config.yaml
head_dim: 64
activation: "swiglu"
norm_place: "pre"
rope_base: 10000.0
rope_fraction: 0.25
qk_norm: true
attn_scale: 0.132
init_std_down: 0.0029
optimizer: "adamw"
lr: 0.000873
batch_tokens: 131072
train_tokens: 1377000000
steps: 10506
MLP neurons of a small language model. Each row is named by its layer, matrix (gate and up: input weights) and neuron, and shows model dimensions 240-335. Each number is 128 + 24 x the weight over its row's rms, rounded and kept within 0 to 255. Numbers have three digits each. A neuron's up and down rows have the sign that makes its largest values positive.
Before each neuron's rows, "fires on" lists the tokens most often at its 100 highest values on Wikipedia text that the model never trained on.

fires on: "-", "/", "–", " "
L5.gate1246:119116147093162114145123125142127125118139137139094149130115136088166120107122157087168155149139111129117125127134147119135106126141078106141142113113116099129130159132112142142122117147113092090088100119103121156088099128119128173100129128121141126129144108131094144093139145137106176134
L5.up1246:109089141095165123171161135105100141134128144088154102112125081114126116099091135091142114138109133097086124120143141164171098133106093166129134118096090139120118149104138122154151131136133104135099135102072103118128136079066131136132145113113082094129144102134118130107126117125141184130

fires on: ",", " contains"
L7.gate1360:161165109119139142113148126165131089111143145118125128140118136179124123156145121171149128093144123112120136077160141125133142095101152127103148145110170140140135166090120118202127129084136096120133161132113152158108158130094129102133137110113091111130140085126141137121156111131126150092
L7.up1360:117158111103136124174101117121141162153124094096158132158119181089119159124098112116163117157138110160098183123114102123144144121136133134169126122134153126161140116096115163120147101161126153090137116115115080178120138109120094120144127133083088153155110131132116088113127142074104180098

fires on: "==", "-", " pro", "Pro"
L5.gate639:096125103145146089147163157127135158119143164106116103113104152139121123093107161140135113128121088099089132139149179121150125147120104101109158176137136106161131140160125111119098121108124132164131072146103149128130125138115121156127112125092130136122101108102095098119091095104134107140
L5.up639:092126157150128088105122145102117177149121151140102102137151110100157127123080116151130168132135114117137145118132107153127117085142108121130151163122117104117092109140128114117130110110141158140146132130122125127121127146116151174105102127102099136144135142130109103103080131123098156140

fires on: "H", " H", " h"
L3.gate1393:093103115116147089140155152137156080158134083104177135135123156143115115147139088107162137124116084163133127133158108147127126136126154095144168128131149098145125119145114179139153125085107132110106109105126137114153117137122096127131187131041122131104172132141135120176142128118126128106
L3.up1393:095119148122097113149142143157162135127102113110158149115113159163108105108110115108185117137145112103095102136099103122123137122110124123109135103103146088109123123168130155108136132107131148115160116128137131094155108142132123122124126133123099144064154172141142099148112105122142107132

fires on: " well", " singer", " non", " self", " un", " remain"
L3.gate1421:101193126113105107110133120132165172178141112149121166107145153131125117093117156145129151121135154165133101108134110149135154099116144147108151160106134173138126129109141113158155144105139119173107103095148098114137097130110123159125146092114142122120140075066086171150103108119120108147
L3.up1421:117139133133145156128155121127147152105101126146163124103124123125149130090130114105117115077144120151125087104129112122125138152098143162123150128109120132118088133146135119116122156150150141163148129131174141133124110103099129159109129109087132117114122126091155110120103102156124096153

fires on: " |", "|", " well", " of", "N"
L7.gate694:107128088175182119153154105142136155167151086104161107076115088142116131117125116101097139117116106109111145154121163147127094094159130167118149105067079105122100167095145130093138092127126129163125127149129082137116151118117092176174122132098140102132158165150116124103117149114125124126
L7.up694:082127105140138138115141129147141084139104132129126161110107132104162104092105123118137146145099109122129097122128164137131122140144082091115115134136173119124090134145089116143131109105131167180158092159119152155090120116113113159120145167138117138142200100142083137161117187148119136112

fires on: ":", "ing", " of", "s"
L5.gate563:117130132142125128128102115115099149097137135119107083127131135109125147154118095143105140129109114120119138123199146151139081129145144159139157160094169135152095142109112076109146095148134133145111155175128110160089084152131127154126155116130162128160085145108123108145115149083156137104
L5.up563:153144072181131105076144084124143096134113104134134112139106107172102128103145138102121114162127138145097127138137109132137084148132148134113174146114163127098092153107130130135117137171105127164142151124146139146107114099084111134167100145138142104107107155128107135204104088136103147148

fires on: "==", "===", " ==="
L7.gate1029:113121119123114123130124151071110100111119145136086128144145142130136118111144127123087119140109117124073129137130108129163089173155147127108137151084143132119143126114146134148076127150129099173113118113134129140136154127119141159124110136113135098124162129166129152126111109119121160110
L7.up1029:110136146117114154086134137177158181156162139144145133060093127111119154117146104151134133117146115148155093091167118153140130105131088179147129151126139185177151101090129143107145090150114141112148110153095100146110115118122154183080119109176141153131112136099139119093085132157105142124

fires on: "===", "==", "===="
L5.gate1251:126166110127136195134106080126135111146127179121112201120130182091152144133112097130108137133126207152151163107150148112135149125106138120120086113116134135156144078088141163151113133133130151135133100131142114136127143104128111149152136166133101103105092095116066114125144168146143135112
L5.up1251:149140147130154139130081129131107112086123158135117131132177150143100135092154136126164167129095161127131176164128152075200088174141150199129176141091119134120116161107119117095137172101113134147104118086107145136090109153114139151172157138141093107108091132165132141113136176129148147138

fires on: " was", ":", " were", " is", " went", " been"
L3.gate1002:130125129156094137157046133138169095109139117102148110156126116092099142124183103096146138142117115132142139102163124101163130128145127125139078139134116088107139138089102113081147117141092097047114138137111141124131147101115108123127114110139139095111126131093142144127178118139141128126
L3.up1002:142108162145139093116112145138148114106106107154120116144128106138114153080164158136116103109134066185155138118183153122160111098076132111092121155145112157146136105134145136160101129127124183102149122134112119126161161149116091109172136092096148155152095120113096116127129080149131101151

fires on: " "
L7.gate392:116090113129125121185116101124117138084126120143177135113136118114151123107130128115153153175157099105129166108110120125149127144141154137118124117102130146108104144123120162123110146095118115139136116149094082156108112121122134123099111126149132150189155128143122137184122113090144188150
L7.up392:114123169119149124152118129134135128135135177131121154112130139122139143157115140095087124125139130153109131110127170128155116109151137133121135122138159117135118158110102176123119107099127109118103115140128112152131152110133099138157148091078075125117147125160042142124097100126154128087

fires on: " =", "=", " place"
L3.gate540:086148129099133134133139161118101121125125086130090144095137165154145061115137113127073137112171140090134101142102092129126105144113188128096146117097153154118121098143094134175101119115128125153076117118120107080179113105131134142134185108100092130135170131102116155131122151159099110086
L3.up540:124127119101082130159124156142105123099132129144166091139125125121131074130125134118087148134165148089161116110067084115119157126112198158120094146147132130106103095149162138139131131104107128122099129099134128088136115150127131145153089145111138190132131132089069137147145089114146100118

fires on: " =", " Missouri"
L3.gate1454:111125141111095106166125156138103146101143117121077107165146098140107116094133084123156155123122112120102119138068097157119116114141163125137158086145106108160151121115084150146114149098104157131111138163138096138148113166149114130135104070119165136079125135119086157132130135154127120192
L3.up1454:110111173138104120150117129109124125103135088136135133145087126119139109099107132151154099120168133129140134168140102083121145137128119107137115141144166147145118105125161089145110103166088108125136137150120114108178130077122161142118108172126113157117089137075126108115138107177175122106

fires on: "-", "|", "—"
L7.gate1560:121104129123197146106094114109141103136116120110146146130122143118123135114137151097113150131168106152165149131100178110157062120124130151094136089123125160113115109107121125144108105115124133178124130116101112159135066139132153174115128136164087106138151131071094110107135159116111155133
L7.up1560:136120184138134167112109133156138117114136128181153157134115140126146126089100149102089150152104114140126177100114200148157133059143089130081139133117132120136080142078128108174123175135121135111106126109114121097123142142128123143129155152101120136110140106117109153105146122115128140158

fires on: " and", " or", " GD"
L7.gate1446:149093128122108109163172130119121122157125112153078093117112134145149133111183154121124149127133101132147104132125172145119163166131120162053111077122122161159149117136088142139130126094151152126152106148094139115136145138102104141116155152118091072101134152153161127143157096136138155140
L7.up1446:125151120133147158128153133086114122119122161120081145106136129112129117101124146108125129149120125123146131105109152140103120139120119155101120089119148113140119131139109117128127064128138092148118081119116157121125146110123151155140152089105115086162128131100121138159134086153112137107

fires on: ".", " de", " d", " for", ")", ";"
L7.gate21:127103112143109111128120149098107148115173148148173123071069160123162102120136113114130132168147136127125080146164107120096107129180118125146146058105092150122112171070153136121118140115130130140151136121062080153109142094139124106139153150170147130135115094161087118115151141106116141137
L7.up21:107139148137109145107120133113133157143162154110119173112133149127093145139132172145116149124136148146146106159102141131129145134085098119133144154124071093130096083148117120100098113092113114096093136110092154129096121145112117153128159127151102152072093114173152124133124115137102152126

fires on: " |", ".", ";"
L7.gate1615:145083120107137146134128104208129093139160086104140094117099086126180125105132174102100118161139082124147144155159103151103134099138107111149150109091135173110160156120141130086149084155145154101107091131111134130088149099100088123117171150117139103162135132137126130132096157148125197130
L7.up1615:104129141114158146083116168135136122128111092138122127111146151120160150116138118119107140157084125141172128169109155098099148117126116104119135176115126132149120142189103111112169139061119100123144091097143095142104094100115083145125137123141126095157106124117119106163132160153086125079

fires on: " and", "ly", ",", "'", " or"
L5.gate1276:122146129146121155137151137102094117139142156141135142124099125122155146164137175166094145091126136126135118143118132092096183121094120154127101118157126152154158106139101154107146067139132139147117142142126119136113123119123134118101126144105112099101138103119124099128121141071114201137
L5.up1276:101130116147102115110149140206117132152157125094152124132128086116118070095159112128123144148146134140090148121096119134132131127178113114122141091133117131122151129152135109128162139078151112138141119126124094121114118199141108127113120128146094096186120151131083144164118097149129147114

fires on: "-", " school", " School", " schools"
L3.gate881:111114158099085121101147092087111147123101150126135145110120120077132122081123107105127129141173100120127153077144145168169092133152141089144140133115120163121128107115132189153112117107152125114123137128084121139116099114107131128082156142154102146090147075128128116156111134158129131150
L3.up881:132150136137124153145112132155126134146084140153113100132131116170137157142118102175114120127119116131138123153071130150114142150138115137140133146108141142118103134121137141126120151125130099112110160139157134135116168117117097114155131165120138121160141132110122136140120119168124072164

fires on: " much", " even", " Strong", " Peak", " Naz", " far"
L3.gate1690:136063123105100153110130131099154066175136087181128115101129141090146116057102120133169133150165120141174096106124135124171085134188183143119126131123114134091148113114178143167124085134156156127146098097140139163103132172127171155148141116111134131112113142117120114123147120155155139158
L3.up1690:100100093101131120166140074126124131105130104098121145121141154130102104130114111109140163164101125142151103141151132117173110120134136108105107125120119100149132128155166153117169120139105111088091090129123152113077142101116097142132107124124135162146162121167133167081143153090127100134

fires on: " is", "s", " would", "es", " was", " will"
L7.gate1817:130145139132113104145117119136117118085110136071150107119132134145126146134140133126097135100115136125127126131139082132124082087131133132149109117167129165087086141098143121131126096146147091137121112129124113199113130167093102145113096126174101142143109110073116101127168163113168188122
L7.up1817:146101162157147133140137176138136111124130184130101092147104104134138134166137127139141099151145164121128106114111148105139129131076120131129154103127092111156141115123124111163096088125150150148130118137118163141126142166122145080143147099126165114157117128121119098144154101110086099166

fires on: ".", ",", " but"
L5.gate1372:115119135136136142132122115172124114127147143167144084101107117131092139172135086137158123117141131115140104171126131082095086094149139100097133100099142086169150116137126102135159131092114129115129057118163165137145112138136136121173129162148100075133123146122128138121139132128113149118
L5.up1372:136132144148167118152125133137113148107113115160120081119125114150140134103139105149135095108139150200115096135135129104148102169149130148094171087126104134105130107125101130136107110130155092137106112158124186094134153141141150148151125185095154097127153114161122112134089135144140160144

fires on: " United", " Athletic", " football", " City", " Premier", " CF"
L3.gate0:139135144118192121134137118164159122121148146144176102113112132134151085114119167123123145154114098169128115144101136134166105096145114143140109113096092129110126105129147122112169114144126117144110147159135085109162135150138082123133172111104102125158140139105156131126111104136127107108
L3.up0:111104160112111136137152096116107165144166113102107182150109127086154127125140094153146134133105106098165117083151128113155156149151101121141141163127139115111090111114129114149136121137083107143098126114155115169115096109119100141153116135118150112148147123135105153096123132124136146162

fires on: "===", " ===", " Medal", "==", " ==", "^{‡}"
L5.gate1478:139173108133165113124090157117113129103110133153142139121144145108149127172163128153111120110104127128151117135122132109123177148146111145101139131155131105132145105114137121139123110151142114171120081134191134135099116111155099125134141114105144156132126091154124130121165110112140136170
L5.up1478:147111165107157144140129116147130104097148108119139120087111112133124137137165099123094097117081105109132144089108156114165148141111144158167131092107109105136101184136131163082183143149170103148098132109162134131119084144090159138132154151106139119151136138165137167129150165139121129145

fires on: " of", " we", " Team"
L5.gate961:135114098147143131077098105142147139142123133070119152152089126138102109132131104119185132094137118114143164192110130124155142126122119142146158103158109114130155135119133095134159144178127128122178170076120137133167127134124083151128154150138126113150148129151120168119136124075098128132
L5.up961:155131102158158137128173099119151157168143107096124115136123145088145150094150136143119139089123136133149100187106129184117102187104123134113149121132109151143098187124149144139158133145156158156132139101114132089074143152114137133142132140167122110091158228163120165128109167116171114107

fires on: " |", " at", "N", ".", "-"
L7.gate1319:101118163165176174163111135117102121170131084117131120129116139142123145121142135150093157124126140147182132132137139144083101130145090126089135131109139155080118141084131135125144141137155131147118117185120146160095123173108122128116150147142146091114139148130128123183163179157125161145
L7.up1319:143105132137123187142108129094124088127136145086135094171098108131097115138153100124081122086110118107108137092144116115112129133118121120092124152163132106115142114107123139134119112114125141150136165109105133122100136135109082113086150145107142121120136150142121151163121183156134169121

fires on: " one", " One", " we", " I", " members"
L7.gate1307:147123116158149198082141101133145099136166129124133151138168116148134127096188118102079106137143176081153120141114121123163124163087070116135132101140106116101136161149135089122123136128144086110136129146119179128172165114145158093088117116137094109131147119112103151133154085151123099084
L7.up1307:154156150177135148121141108133100134137124135095121168126068124105134123133160112168121120168173179157144127097148124131104154124127146144141128115160105132131111143070141127136123118122187131125135142109134075109130127093131179101164167140159114136100100176136184158127128113139073100121

fires on: "-", "===", " released", "===="
L3.gate137:102076107086088127135108117104137110107140129147129140145179114114177141097148080159147155154112134153119103142162138088118164098112151108122127148134146130100108100108124142103080158085112051097123144136087117137133094128099123129092144127101105108160123082149066114157130094137160080100
L3.up137:116144090162153102155141155150154165129130117138104153111156138096133112128128121141145098086117101131121130128113108148121127147113104107083124136142118134154166131130121161158186104120122136110130103126148143163083114168132138137152118119132134128133102133102162124116152111162121107165

fires on: "NL", "mi", "lu", "lo", "lang", " Te"
L3.gate289:121130128090100060113100133124160137132122118162087175115166119103119122082091166122164105126112205096121130111120104117167167126138149160110122116080143142105116147157136111130196134115148102096108126107128155091172127105141169156115147074135110117153176114125160141111087105147120114119
L3.up289:116152140146118097107147098101132155119122107118139103149159143119111121148102118127107116114139144092137139136140146146127137130105116125126183173127139141135119188132084102120112154123155153161125094161111096098147158160137171086136117119132162116085111107149116141126115125187150117122

fires on: " of", ":", " published", " into", " to"
L5.gate378:141156110100141132114108103143128129125148097099125118145116085102109126134105163104118154151138114138104148162112139106151131158113154146094138139135126103144148147154109121182134102114124183149114155109138135085140132106123127108113145153090130077140124142132095158148145152125151134131
L5.up378:116112138116149094110124138122107152125135138153147114088102128135134151118170061149108122131098163148123119120095098127140129166142145136132174103120146128094106168113110129113146139127163139087154133150119164116104101185096142146134135177117144115155105160168168173112103148136153096097

fires on: " 1990", " 1970", " Billboard", "Early", " II", " 1931"
L3.gate1007:133109115126145121112118123184113097099134171149123108159182154095077141101132133135114177152124170130145144146096120118157121099154135132089119158143137130095101137154112134113148134180150140118152142115121125114099164150132081143115129117150096138147085109098124092102157096135125120120
L3.up1007:110118125083154119130116095166104125111139126135133083143130129192123116142093158114172128062147135158119125180142139085109091177125077132120179129108124150112094129118125182151118159118145063121120130101154115119095095126114088131162108112151117134154108146126118143151138113106139149125

fires on: " win", " All", " lost", "Star", " loss"
L3.gate562:153105115134139166113128074168158150175152118140132138094131093156122129158147109135109134097124131128122126101145179159141166077138098111151128124182161115157112176087136122139108135146109158090131115175113115093092156130158115156124105119111147143149116143049099140101164125122097138134
L3.up562:148106130186173130134126102154117133160114122143114127109169114135099126131153103149082087098097128109161089091129173161122167093141094125141162155127151126152108146123081136117117134139146157106149100182078104149106140099146136156123133114119110128116083170082095176122148114145087123147

fires on: "|", " (", " also", "ed", " first"
L7.gate516:144129130095128099105179070112122129148122114111107126105113127169123120160130151116109149142166141132106126127096100122123098149126114113121153094129142137124133140139127120132127123143090121122084159112098119137157100115126139149096147134107149125136143126181120152090126102099094126149
L7.up516:123125102129134133151110131140161128097139110120126138129139118134132123148100159117132142111128092151173127119128144133138087128130123113151156114129096112121127166145144129111148131126134136104104159072107161097167162138105102155173157183137139131140112161144098150100113114110118106132

fires on: " All", " won", " win", " lost", " Outstanding", " New"
L3.gate867:104096119083151129106100065142115146136148131122119106107103163177106117143102102145131131136136147159121103158131095128103140096101150115088106106127116165123094161139140124117101137147168116130133119104141129150098138102134142084097139163127115152140143146064101139114109139117168106111
L3.up867:165099125134159144097131096137112133123119135128095159065142141135153157134108155176062117090085101118161096113096115137148154123132165134131129143127118130156112159144099119150099146144132091120123150139107170134085151130090139118118141153147097115098080139124122163133083180120113149136

fires on: "born", " or", " known", "or", " –"
L7.gate1585:134120066153148137158115152113129105139140149111148133135147144148096144095147147130125069118138153129149123138156140123131104134061159155108179096137106120103098100121140127119121138110124100147110132093089125134078115160125081162140133106167146140091106150120147094115118173107154164149
L7.up1585:151168099151118148177118161174128134156134147149111159152172140124098113129101123120143103133129124113128118156146132142084137146134155121129140121137110127105125132128146134148160121132142127139155111130141151126164130103140128138183152163106143094147175106111135132153112169133123139131

fires on: "op", " Hell", " Strong", " Things", " Girl", " Host"
L3.gate1402:114110168149175183128173139117121132131116121125114153131098160126165096126081148125093138140098145131079166111170093172147144116172153140091099141081159182145117133169141150136082118114125147138149114143125151140102119109112124107123219121108111121114152119107116159156112112099109089081
L3.up1402:132131149148094134117158157161126105142127119165139141149099190132143100113074130155118147103138109103131161126106103151136152123161111152136145141122122129108120140119132129120112137113123119112149129160124114121143099163130111109132094147141142161159128135101126144157108108112090122105

fires on: ","
L5.gate880:144107183134153113137109136156081131141133125096134121106116142129137146132160106157135130108140119090135099127134163133134083129140153150110105159134109133170159167134133106183126118149141076132122089141131135180138099076119148113140144120124095137153129123150135135134150135121137142150
L5.up880:140158163102147074186140063103133148128133102081131101107149128143097124122121120111132113131154091121131099139114134149132089123137107152148117159129139138176122136150114126160145148108124134172144174125159093118155161130123119128112113125124122149142097133146168108126095130138096102122

fires on: ",", " |"
L7.gate452:116136119115164130131149146147135120141116124136184111140110135107140102148129077146164120112121174145112126114161135097162107102186111122113157138123149169162145138094099128191098072095138143152080129141108184133112122067127168128120142134126135113095151149135126102127108116126170143121
L7.up452:150166113093118169164160088098120159135127138160132131155137141150102095153155073132161144107115170099118123100141136115109110122134083133157113142130120118157147127069134134128155109135141145141141150151121136140076150105124139143125123136121182133122119121082087068127051116114114106079

fires on: ",", ")"
L7.gate1359:127143169126154137128132123149112129163142127103143111139143108109127173161115071133166120110139150165126110127139122098159097095113151141099111103146156108169148110123141133160143156126137129120091128097106174138127097132109151129130138166137153107127121101117106091121157158136139123145
L7.up1359:124119173148132132087105136123123101152116120108126138160182113148119133125089142169157099124129153123137120158126119122108128134166117131125108066098084162139182123126108126140149135134123155140076106120154132182129104127138135109144113141112167115163120117145112090104143146115173152139

fires on: "-"
L3.gate850:101117123113161132150113126114121153126130179153075147138155106120136143095105127113133163154140143151137154073098195165161131120114120134074170125077165135135098111113105160095108108099118086167106089116090115143100160136104167111095140145152103117136140145109094069145132147164119142181
L3.up850:114142146136117128167102145101113163133132197113116147098135107141121109111075125128144165169116146133124133090124144100140138143107135133123164102116165156156107113130118152111098103144145129134094095125121080144125115122121182146124176134139126141120164120137129098123098185111158156179

fires on: ".", ","
L7.gate65:134125140136093101135120162125187142135149098120139122147156110122131122121106108097135128076145187111155160131121100084144104133190137096138125099133135103118160095185147113135100139112129147074099137124143129120155116183147155110156137197117141111101136166158108147082146112116168109126
L7.up65:115098169132107107092133154169136141099115115096115097135160122130144126140111081135154097119133132140127134140139133124115116124143123130134101116144132137107116130145132096099100119162122158128102105103170153146159122112118141103135141176154135139158138147151135140133142181124157124128

fires on: ",", " he", "ed", "s", "ly"
L5.gate1573:161101150128118114214123157138155150127109166141156126127139188153131132139155164138136142112142157163111103114134145127099101129157120140109124137143161103131125132151129102171101155110135134145142140139118086163111162166150156161143120134090164120139133122162091106137111144124123131145
L5.up1573:114111138139174127096123178082118142122112121137094120113092147132153107133138165142118152123152099105122173170138099151111157126173130129166157095123143121125114109156109085165145157115135099097101128116127129144123143111133151144116140085109135118129125104136121136107146081127142089124

fires on: "o", "ic", " of", "s", "y"
L5.gate688:117135137141151142108120079103104121114137140154092101155140161182155132135175103102134108072092184146131134120125113119142125114122107170091129092103135120130173133120104101154092140132140169131135138156129118128168144045147101142125140106109104110151135095110104110113132154152093146126
L5.up688:108114124154159137131118134102129146136119137149118127142139116116178102087143157093152111105124158137130184092128160171152121155112122080148130144133163149136149131118125131086148087129143138109136122141133125143142150149112146092077100076107150092088139149131145137158106170122153151140

fires on: "-"
L3.gate631:105133096142086082186102164080123122152110145128092140134176133119163067119072131155144169151110189125119146126125147113159167116112140144119150136118145130148138142108113172144108094099157125117100109111059125148083089140136150172105148138115114143133170151108119126130097109141106108146
L3.up631:135135067110130143143105145131115181122109103102128084134117151148107122142159126149096105107127113160149098160101118168132131151161099113138160148141167117089095151132153106110124124102138187146143137141144092156137158113121172130124161134111164159128132115157127096097136121153112112124

fires on: " M", " m", "m", "mus", " Big"
L3.gate1230:162138158165119154158113106129148105150137164098112130177120116120126128111165118129106133134102117102154145122161173128119138142129124137109088126118158122162089123086110110112146155139130129124140140071131131129114131154160143124158106146103129101124119151133144171155109133129168115090
L3.up1230:105107171126116137137146118090082111119137138125140116115135114082095131151115125128124087185103115100173162121151107133108154129117107120094126144187130097125136136083137163113111153125104162119117147140125090137143105139109143093131155185122146125114104153153112119144113124114102113123

fires on: " he", " she", " He", " She"
L7.gate1325:090098178129115123113127122141104113136145081091115121095159129148108120147116140122170132093116137150099132130156106113140116131131164153106119126139143134118111133109135116101112116098133114153121106137130141124139131189156121108112092114148100134134159140108144120103086171168140085074
L7.up1325:144113126121135146112164062141138120107134147134105104143093117146117117121125137065148109133148156172106137161169134123141135096114125099137139077152111101075132083148133130149147095176114128112143122185117130142085112125116129159145105119138110099125142102163170158106130113168125160124

fires on: " (", " |", ")"
L7.gate406:138142110121124143166115124071101160133169110139136087154148138126150134157122171178146126145130124118130143108136093135137103157123132144138112102114127103147159121107119123161064124159109120133101074080158146116126081125124147134110121138169149083112078130104101100092143135147147119180
L7.up406:119129090122118104148145115117158134150111141131147120139129128140116158141104112121145089173115120138145145125105139108134120119136122082160115155137084096131128148173134140170141149152142128132151144110109167093113144130091104109126139173137157171111104113119166145105131112113146116153

fires on: "-", " van", " Clan"
L3.gate199:083109138138128130126100161143145159144126173124116170101157119096181080142147120165106102137139093104130147143096117127134114154110104154151127129086121121112110090170107154110119146100181147137087146079113124131142136059145168129114209119130159114127128126137120104131097131092120125152
L3.up199:099129160129105124198124158152129128119137169137140138119165103120158058142127090155117169129116099112137152117112173115150164126117133149112141125138159098118125136155154104104150165101146208122108121083131108081109147113118162132128112120139155164128135151132137085129132105123107142139

fires on: "ty", " they", " population", "xi", " group", " each"
L3.gate1110:142056100161112113158134142144120145139099123116158136103139110113151146111126116128138142121108128143122186132123096155102123146142105116127117107123161142159111110069150145190107109120135101123160117145100144130094122108131132131126127103133127134156126184119169135142182137167126132143
L3.up1110:092086166115121114150147178149106169101135152123139119127155087134169105133121112131106159139148141156143069152142129107117115131085135130134133159134109150098127128116108101134137160107114132105157126133148168122159156141130118123127106136131116126110136129151160158152118147161156127167

fires on: "s", " main", "ing", "ly", "es", " took"
L5.gate376:156120125099142163175104139140123171148122134119085093120135116134117126142102123094136153127170156166097106125122134111144095124128126139123141114113126165150130119139112103169141098116127141137153151133128106133110108157139109128107125144101106111094106144127128156161153177108157165121
L5.up376:108153170120131095162126131126143139156142103101098120142135128143131121113136143162094126159114128133144145141143128121086089186166141124154130110144133112131148153172189089125129128093136115104138134104130131118110136142129112129146129131159109124139146102141085122119107108167112148150

fires on: " built", " Co", "house", "able", " House"
L3.gate1788:151142154098139110034079163154124117115131101152100104154128144132116159118142151117126102166176144084139103138163150128127154148137129099103135142125143117101121159119117099162137130138125126126108142175116141127101134112105138143154137086113131143154099119108119142145164105191114134136
L3.up1788:135112078089097096116108155129130123110123120153134148157101111098124130079134114096169126146156104122145139141152107113150126141125162084128109124133112100131153147110121153142129141124080126131103138155143156111129149148126127100161102128136092135133134108074130106122186143121126122113

fires on: ":", "es", "s", "e"
L7.gate422:109105130146138149142147108115098122147151132121079081126104130119124159165115127133141136126176158108125139114128150158116106143122164092162154108111134164112139162091124162111122100114143145119087087148100132152123152166119147133109132108137157094103082145162125166139134130097143114160
L7.up422:125146140101140093090136099091127094119127150153104129133182119140113117131139179136100116118135100108118164138153125129155121112141115075126120126156127081108100122161174109169120166148129122148160174147149166112105132087139123129167130159120125068107148120052150134139139127114127150111

fires on: " such", " 1", " more", " end", "ther", " 2"
L7.gate1334:132090123080143115175132129119148139108094106131122143134120096139138109134155148130107102144158163100107142135127143163120144159127098091115142135149092117117137114166163109156160132126127145178100094152161121118103069122128105134130117141118143152104127114135140142089105171154124127106
L7.up1334:161141110098124157097146143119146110141165127130130054135117186165108115122167148132139183183124124165143117145140149132114155131126130117116148137115103112165112101052096131124056089122125137151120123107115127150145099092117105149130144133127097141112127150150175130130152100107123123103

fires on: "ing", " of", "'", "l", "y", "t"
L5.gate197:118124088138114127066133155153141082125143136112100144146147141135153154132135109114127120084179151143117122119112125144143139086152135155117140106141139143142140147125132160115093173190135107157113174136132151138154085147155104114098123109176125111128113148134122099135101165139125143180
L5.up197:094142114158143135102159107121148111123114145145138125112148138117121133088126126103138105146106118136086166101140145118122079169133117113131123133125089090108102184165118080118187153139170149128088138146141139130122117127094154160134139088121127098140154103167097119174132135123136112141

fires on: " there", " 23", " There", "cle", "There", "ret"
L3.gate733:145128146120133133106157114125151070137110135147136145142081162125103151095114139113104107124108092154075102136144139154137148111112147153093120129146103175098110134114134104161100090104109130116122146115138124138123126120115108104124138121116155118147136133129111132112097128158104117110
L3.up733:156160142153170127137128120119105150135132118135161103127117120170114137105138145132104107141103079142106115109142117169102137105145126135128132141146098122118174109147104113131140142131141098164112170138108108142159105127140103127153148135184120146123169165115137151123137145141091094106

fires on: "H", " H", " M", "M"
L3.gate311:069118102109156105146088127096140137140116164134178115130143120123106093128129062138169144105098105149134135144139075148146141095100127136094099127116131159128116092138125118148105115113127154113127140141145125140120135116151141138131148130084128163109143118141088107169159134102165118090
L3.up311:115161115133131142111116102141138105108073096105163140147137151121122111176115126119160108107169146134105146120148144160139112158126159162126132083121157123118134128140102135098125139134121119164113113084145165111081167114151121118125143111142159143119109107115176126139124130112125113172

fires on: " 17", " event", " village", " Fort", " depression", " murder"
L3.gate773:154103139102135157144140125142153168077143166122093145131120127145152144120109124139087115131094129111102109149132120138140072119098122129120146125120159117175139119130145141128152103121132114122116165146100102144118154138134110147121143163139144139107139145122144140151133123140135102121
L3.up773:110141110129124137105101132133117143110103139142087163137109149137096117103122083113149200185178079127117138112112120146132117133131116108163099135102186110132124137158134136081161123109122110124123135142161092099138161143137139139164108097137093178095094112134154148117117079140144112116